python train.py --num_hidden_layers=14 --hidden_size=384 --head_dim=32 --vocab_size=10860 --norm_eps=1e-05 --positions="learned" --bias="all" --tie_word_embeddings=false --init_std_qkv=0.0182 --init_std_o=0.0182 --decay_fraction=0.947 --decay_shape="sqrt" --final_lr_fraction=0.1 --batch_tokens=131072 --dataset="wikipedia_en"
MLP neurons of a small language model. Each row is named by its layer, matrix (up: input weights) and neuron, and shows model dimensions 240-335. Each number is 500 + 40 x the weight over its row's rms, rounded and kept within 0 to 999. Numbers have three digits each.
Before each neuron's rows, "fires on" lists the tokens most often at its 100 highest values on Wikipedia text that the model never trained on. A number after a token or word is its count.

fires on: "rob" 12, "ag" 10, "og" 8, "ip" 7, "aug" 7, "or" 7
L8.up1033:492545543517547521388542567411514488514538489500400511514516525452498463447526519492544522508451522509525514468414501467418525488473482501502480482553537471513478556495506523465555485522537501526501526469441481549525482538423553470378559532444531446510528520496483549561480519459442584502

fires on: "_" 16, "^{" 11, " †" 11, " ISBN" 9, " ?" 8, "[" 8
L2.up214:470488490466485439492497555551553440531471529547463483487518473470551490471481510466476476500496532488461494523462427555456487502474442521504462506483537577535516490394537489551527613517504466544476509449553517501457482493465516547497487469495519469462526540452453500539549456525555476497

fires on: " and" 19, "," 17, "us" 14, ";" 12, "ine" 4, " are" 4
L2.up1498:516577480469482534547487510557534454476524476459467576486539487514509525515481502505415503485545481494470595463576499439536555557514541542495460430528535537529545499454555500480499523520478535470492528595495491540516603500589525581473493409485541558502540487443518539463548464473501424499

fires on: " and" 26, "-" 20, "×" 10, " games" 4, " film" 4, "\"" 4
L6.up1476:513438508420545480506502509503522482494467453510528488451583495462488519435457536486409489573443554454443556510523503463533603537506541469477460574509505552501476435390456439433575490497510484493519493568522520444527445483514463548469424518503530433476508528512527433532473504453474567463

fires on: " '" 36, " between" 12, " full" 5, " Rud" 4
L3.up736:509543499563498510519493500497483543487513522505483529552430470417453533494513492487464556569448494499497477501538531458586532475576513539429543494564523472521459471535465526533432540529506502553525461490471462487444538476477486489476525537513525429487548451460521468532501518514412562545

fires on: "-" 34, "\n " 26, "\n" 7, " '" 5
L6.up254:454477519522496510507531526494502568518537516520555504499484504470526517507484428594448491544496402548496537501542597513474444505524486509530548533569439479473560537492453464452555442451519474505426542442536498482526514501542543477428449502534495461497545462544515491469466492342499495529

fires on: " to" 40, " and" 20, " as" 9, " the" 8, " o" 4
L8.up1293:519520531476507528460510467454481530496479500444534567485485475529463480441560531560581533507538428471508404518469470541492465449466527523468557527500536470446546536562510546509529456558591475546443479493573533515480579531473489451442494472489459499455485511558466518467474501501440500561

fires on: " |" 48, ";" 15, "awa" 4
L8.up1433:531512527516466460520532575468475533552535512449501503466467521424493595492557533497570495504448487460524518504500538502532473513427532551513523507470532510530510535461531498475561482503551501511484561564598519600518466496493479521456532533540511450536493533466499502521509558469518516521

fires on: " album" 26, "te" 17, " cycle" 4, " musical" 4, " direction" 4
L2.up656:500482505481454472445473452540460465483513529455515443434536458481565574464462500492530499490525506506504489457491477582418444543500541514454493470505479461510430465511453428562549487497492529472482447505516443509554474563551506466487504524490541483496540435491571507473472526482419539486

fires on: "\n" 69, "\n " 19, ";" 7
L6.up1359:503448491474500471537488487500484473553532526492529546589481503502476484533519502511505470616512494532489549526515539456539490482502497588507473500453511502466522578525449525499549492547495479444499571455534446437508522452516448431467489569571515418427512523516448546550575498378488496492

fires on: " of" 59, " staff" 5, " film" 4
L6.up1087:437508461486518519522506528528548540525532558455460429435555543487549516491475493501463526462474441469466457450474533517546434506464471465560536383534486569493525511418459501506511487471534416396513531592546530495526598487543473415473497512559472492474483633535486469494441416522455462565

fires on: " group" 25, " Result" 7, "op" 7, " def" 4, " case" 4, "sp" 4
L3.up421:508539442519437464494538451500544459432493525548434431542526490520491480566497528552482548555557522543483526477471483492528539470490489546434581527436541499485502519546496564520521573456490501539530440624463440452432464527530520497471510489414551555555548483483454577440514486512529467460

fires on: " album" 30, " song" 7, " book" 5, "ments" 4, " project" 4
L3.up850:515489462513499548479528439589482505496483537443472452557488468570497561451486513483528500571484495479477533469544443447477502468525511484530501475543565516539469480429520521516522440477507515567514465486501508524508518473512505473460439485453492568533553484511495562554472430506501462533

fires on: " of" 69, " |" 6
L6.up235:506496420502479470488523486425542520489503434527489497569568532479448535499552538497547500503466423487513522476532449488525510518468510401488584512538557504486572458431514505522517480454531462510471520542450522492514514442451492510467491551508470491520474528527473519506460473513571554591

fires on: " |" 25, "as" 8, "-" 6, "F" 6, "ium" 5, "'" 4
L8.up811:471488571413566413563490503473555518522426486465498595490449524483510532510467555475465517515435489447457503505558449517500564461483515417530479470478519511458515528442495572500564473499502450525491532414494545529467524530462446555485503556527459518454480519489518515473478403456541490455

fires on: " of" 15, "\"," 10, "\"" 9, ":00" 8, " film" 5, "." 5
L8.up617:473546480490499501519495520506492509582500450562530528408488544457496524441552539531530492555434491482447530533558538531466533509501491520526480520561471529505500507465511463525525520440532508515572403508483499422533515477507502505397458488477508375521488562566523482559397511419550569453

fires on: " |" 61, " No." 4, ";" 4
L8.up92:501528528579432505515513468469521559450529495520446493569587520496490511464533577533518569509481496488541406541519474454483511533510505466495562484499518459504486509452618512480497509492478447512613468554426492601496538470448540482539495467556484432499557425496501491555514446428538502551

fires on: " and" 44, " for" 22
L6.up1190:537501525498510486560475530498510472543493456416450510542546550497520449432514560501472397451526486467521505480569492429547517506531468522476459489491496533560436580448514523523575446534566523410523527492484467470522554501513518568515487442518564488479457537452439406454451454503510521491

fires on: " |" 40, " v" 7, " place" 7, " for" 6, " against" 4
L3.up5:505544543460510491413482514448538495518493530439469498501464465720477560506506524506427508506528506470509487520440472488556469453491582513558561496436522452456474540457493508510410486458490471522473495482506444511482475541542519434483472512510486463488517491533533424526543562482507489517

fires on: "ated" 65, " organized" 17, "ized" 5, "ised" 5, "ed" 4
L2.up929:472472503600518519551462428531536510506561506470471532575521575507510450471494500553513418462571469476525435519482529508472562572551549529476541535489495545492496554456554419519470542535482523490525409453565443475473489484531485487517526447507478549466513501509486519461495489500569471501

fires on: " and" 44, " as" 15, "," 9, " I" 7, " As" 6, "×" 4
L6.up1479:541541426515491477561421445561402553476516520545542548467441441449508509443538596539551520545599487477509534480534451502501654472435542504474518501511532469548477488455474508427475521487474484488542540474460517427500498502526502457496477473537470470473478540468470444464448459521497537542

fires on: " Ge" 15, " Ass" 11, " For" 10, " Tim" 10, " Gam" 9, " Bal" 4
L2.up1279:523484520468458571562580509502466512459472495482506430480521538505452558528476547518510537515424415529521420488565593506517519477537466510497443435495536491555525480533557491526470467498516472475596489509546534509456579484476474468467513478505443482458497442437522514477505491551468525483

fires on: "\n" 66, "'s" 16, "'" 8
L6.up1403:487463516431531551523509590424512494539543474468478495522514465513471500558472459578438492564452519525485614488489483478507483501467490542537540487577468531487549455459548459482554419472549414449472466455540477505526508477512510567508505494475552487502470522495576566524531499417443521507

fires on: ")." 22, ":" 15, " around" 7, " Eastern" 6, "]" 5
L2.up475:455433500468516503568512494504477537496475468519503436485534466514496520366571471464497485494518500455539455505535491557447453495569502443488529442521434535505540454492562416508453490519511496515538409511443476528528552495424556430490453484442487514540584470520533527500488486492550495543

fires on: " and" 30, " Germany" 7, " (A" 6, " served" 4, " States" 4
L6.up1175:508469448467561538593452556514450484502554424554505515478537498544544509530544405479467478538441560534506465546483514511560467498487524556490430535459429469467439551507484508500547419554570442463518505467457440507539544491512525573521570463579572481521553485489469439513505443442449419524

fires on: " and" 15, "\"" 10, " -" 9, "." 7, "," 5, " by" 5
L6.up1354:503547558497535534518469557455467532473488563483432478537491458511487392472521460500488476533516556502496566500567501533486543452492458454520537493566517503482597540481487456509531469504508458471475503411524514526563514561479517492514508449553451525473500486441537525495469449486543515524

fires on: " Championship" 13, " cont" 10, " Cont" 9, " qualifying" 8, " special" 7, " Prix" 7
L2.up349:531570508513538435449494494457428502461507460501484446550504441531507549498532564486511516468528475419456504523555495476465499459467527491431431465512542511565485495390505462516529474528500463562531420452503521498458565535530405469460464579445536464490516449486569537526499496476505488541

fires on: " |" 33, " against" 6, " United" 6, " acc" 5, " qualifying" 5, " joined" 4
L3.up873:512530515468467427360522538483521477506465463501547509460453444588533554474518490552401472561521518490494452504509459440503488484470458500551514503533460444452534513524489501493497506590572500491474496438548523528508530518535461466459494496506461428439413516532477481588552496563494449538

fires on: " |" 47, " April" 12, " 18," 10, " February" 4, " 28" 4, "|" 4
L3.up1456:484473538509450451502495468464460453528483481466518514522450532587533490422559433537550440531447527392453584549535558541480469491498493513509467551471551481453527449511490521524501529481533560522457513484442540526523524525460527431502502500533503522519425445519513551539450456442485494488

fires on: " number" 17, " group" 14, " series" 6, " single" 5, " metal" 4, " $" 4
L2.up187:542511509612524421494479465507497522442466522495410517504550507492476499476510524533508495471464535503432488465590522506536517436488475563552479530418482474446594419443459557446419595471454549515516454596535472412501480499453541464504512430507547474475506608512538522442476500500583528532

fires on: " |" 33, " 9" 5, " 34" 5, " 18" 4, " 24" 4
L2.up223:511486476522407507482456554497544472530536528531549516541480478528541539462529483522470437569514526518499562521475490531454508600526527526506489518470496432450466481460504500465518603514500469502542506524544495479549541593518483484544476482455458472503532517444426469516452491480408522599

fires on: " by" 42, "\n" 23, " and" 20, " with" 5
L6.up387:534525487476559520506561468453510517480525503508486486519582466548463466512453471586432545510523504493564465424518499514576520530494533461482510499501507484459547459498549445475523509486555452523561488490504549587624543490398470495473457486615444549530546477448485512461566494464547431461

fires on: " of" 91
L6.up84:413506427485512458605484466429495553469452485519492502529513546517496519592469515501494466473486452519467531506457442504539467526508486496514539522448515523519557512542465514505500494508530497453497470495426518512450576479488533482507498517502482501479491517467510463462437508446594441546

fires on: " of" 57, " |" 7
L8.up1409:508504478483354524416563500476563559483466491484492496479538485534552555439496456550497515436438490449506437501525465512564523507474466455501487435564458463493474483503472493484487465533485466441426532472545509459472532493551468469563531505471541450505500496479491400495495505498526561561

fires on: " of" 26, " from" 21, " in" 14, " |" 13, " med" 5, " into" 5
L6.up639:514500510494485485474526495502484531517487488475595509511478467530515552545523532565478516477528492499497510470507500441581419531423544543523480458546429505541478458427510583544390493506439520489439557546577500482478523523490472461565469481463545541467416502556509442565466564510547505545

fires on: " 0" 29, " 1" 12, " death" 9, "burg" 5, " Road" 5
L2.up1281:484434557470464476498402477512479481558546494577509501436527525439597524441491521490484507444453530481466547483557481512537451456467497563607466503397498535593480536538479455513528470500533493450560438481508476464486535517503441467516457475525467495501537475484482469477490537434493491465

fires on: " and" 33, " but" 8, "\"" 6, " as" 6
L6.up212:545526402564602510500517462575493558495476414570423459493516505518536476450496486498498486536581508496439512427541437474441508486510541438483533516453505544503513544451464573498539518513492499481553534551483472449404519521440477452518461469540470440525557457518530515499519494503472527548

fires on: " as" 27, " and" 26, " of" 7
L6.up297:483497545537532560477539499478494512488433390484486498582515430418537505477514507474504534536500426512529502518510534457431512570567512468556532494451491535465475503521487557441498442489506527487489471490493518516463456550426469484496467482459492485482582462511480516498527586490445602545

fires on: " |" 71, " 6" 5, " score" 4
L3.up671:581461480462480480553577531498500512517458465504509502486583464488399580590608489497575471506496541503524452541476500499500492536546509461492487498513448539412503497479514534447531539505533524513531538486505507552546453458479454526489549492514533445469574513541523577493489560445443438524

fires on: " |" 64, "|" 7
L2.up1250:472511609494473455476474511461534463518518495524519542531474502541491545513569500520537420519630584452471558529509431444524478505480505509470494466481506497433485496511498509517464592497557504583480506487529494494504486585536502449517457486562508459491508487474486494496459494507498491553

fires on: " the" 36, "u" 5, " |" 5, "9" 5, " 6" 4
L8.up813:555587543531515465513511484471464513519505408532505513551509512536524471534534444534553519474476542570511455505493554578508512496463529519521468500440498529574608529556430522613568418469570536549487422449520513478472507555498488475511489449494446512490445495502443499557519536486520484512

fires on: " |" 43, "," 11, " –" 9, " that" 7, " 2;" 4
L6.up331:532512486498459493468509492444588540453497440453522501473500423495554476467559521537470534510538556468442464526545463470511411454504563511517472454462501515601460533462436531478513492524550478543492502471523539497475514473497540484584576473569486509448524514523462455522560528516449584519

fires on: "+0" 21, " ARG" 15, "land" 14, " station" 6, "ZE" 5, "ologist" 5
L2.up1157:508510524505505601501542515527456472488490414528524515502505481522545529487397473533411486530543504512533487520547481543619514511526572554558438435508453447524521522540496536474490489442504526531454435511508534506526495488486515509518541518478476478460449505492441624497469501481497464480

fires on: " |" 50, " round" 10
L3.up1095:439505473498482478492497581515470496572423472457574513535483521480513541539441491471475449529484461431514482551486412530509524500493497458478451486500493430479536513495521559490557536513499492573490586455516484510551452531537511474523516446528523446505474485530547473515445500525510431538

fires on: " in" 38, " and" 9, " the" 8, " to" 8, " was" 7, "'s" 5
L6.up1307:421522482515597445446510442430481508483371537423551456509551435490533435480525532515490537485557500492546489504476475448500429507509475432464549515566532498446453517517495556454509545522518465525460534461396603567501469496445522497485451523556535516408517488561409525475483520553397476478

fires on: " number" 17, " with" 9, " group" 7, " series" 6, " had" 6, " show" 5
L6.up1243:535542548563558534525485492526480498470441474533445523499509510502499517401469444499487471512489513523483548472515529518588513508443526566537483524561546625478493532501537591451501513498524479463480449604507526401549520527553451469516482446496541514503522463536474614470528510445521545566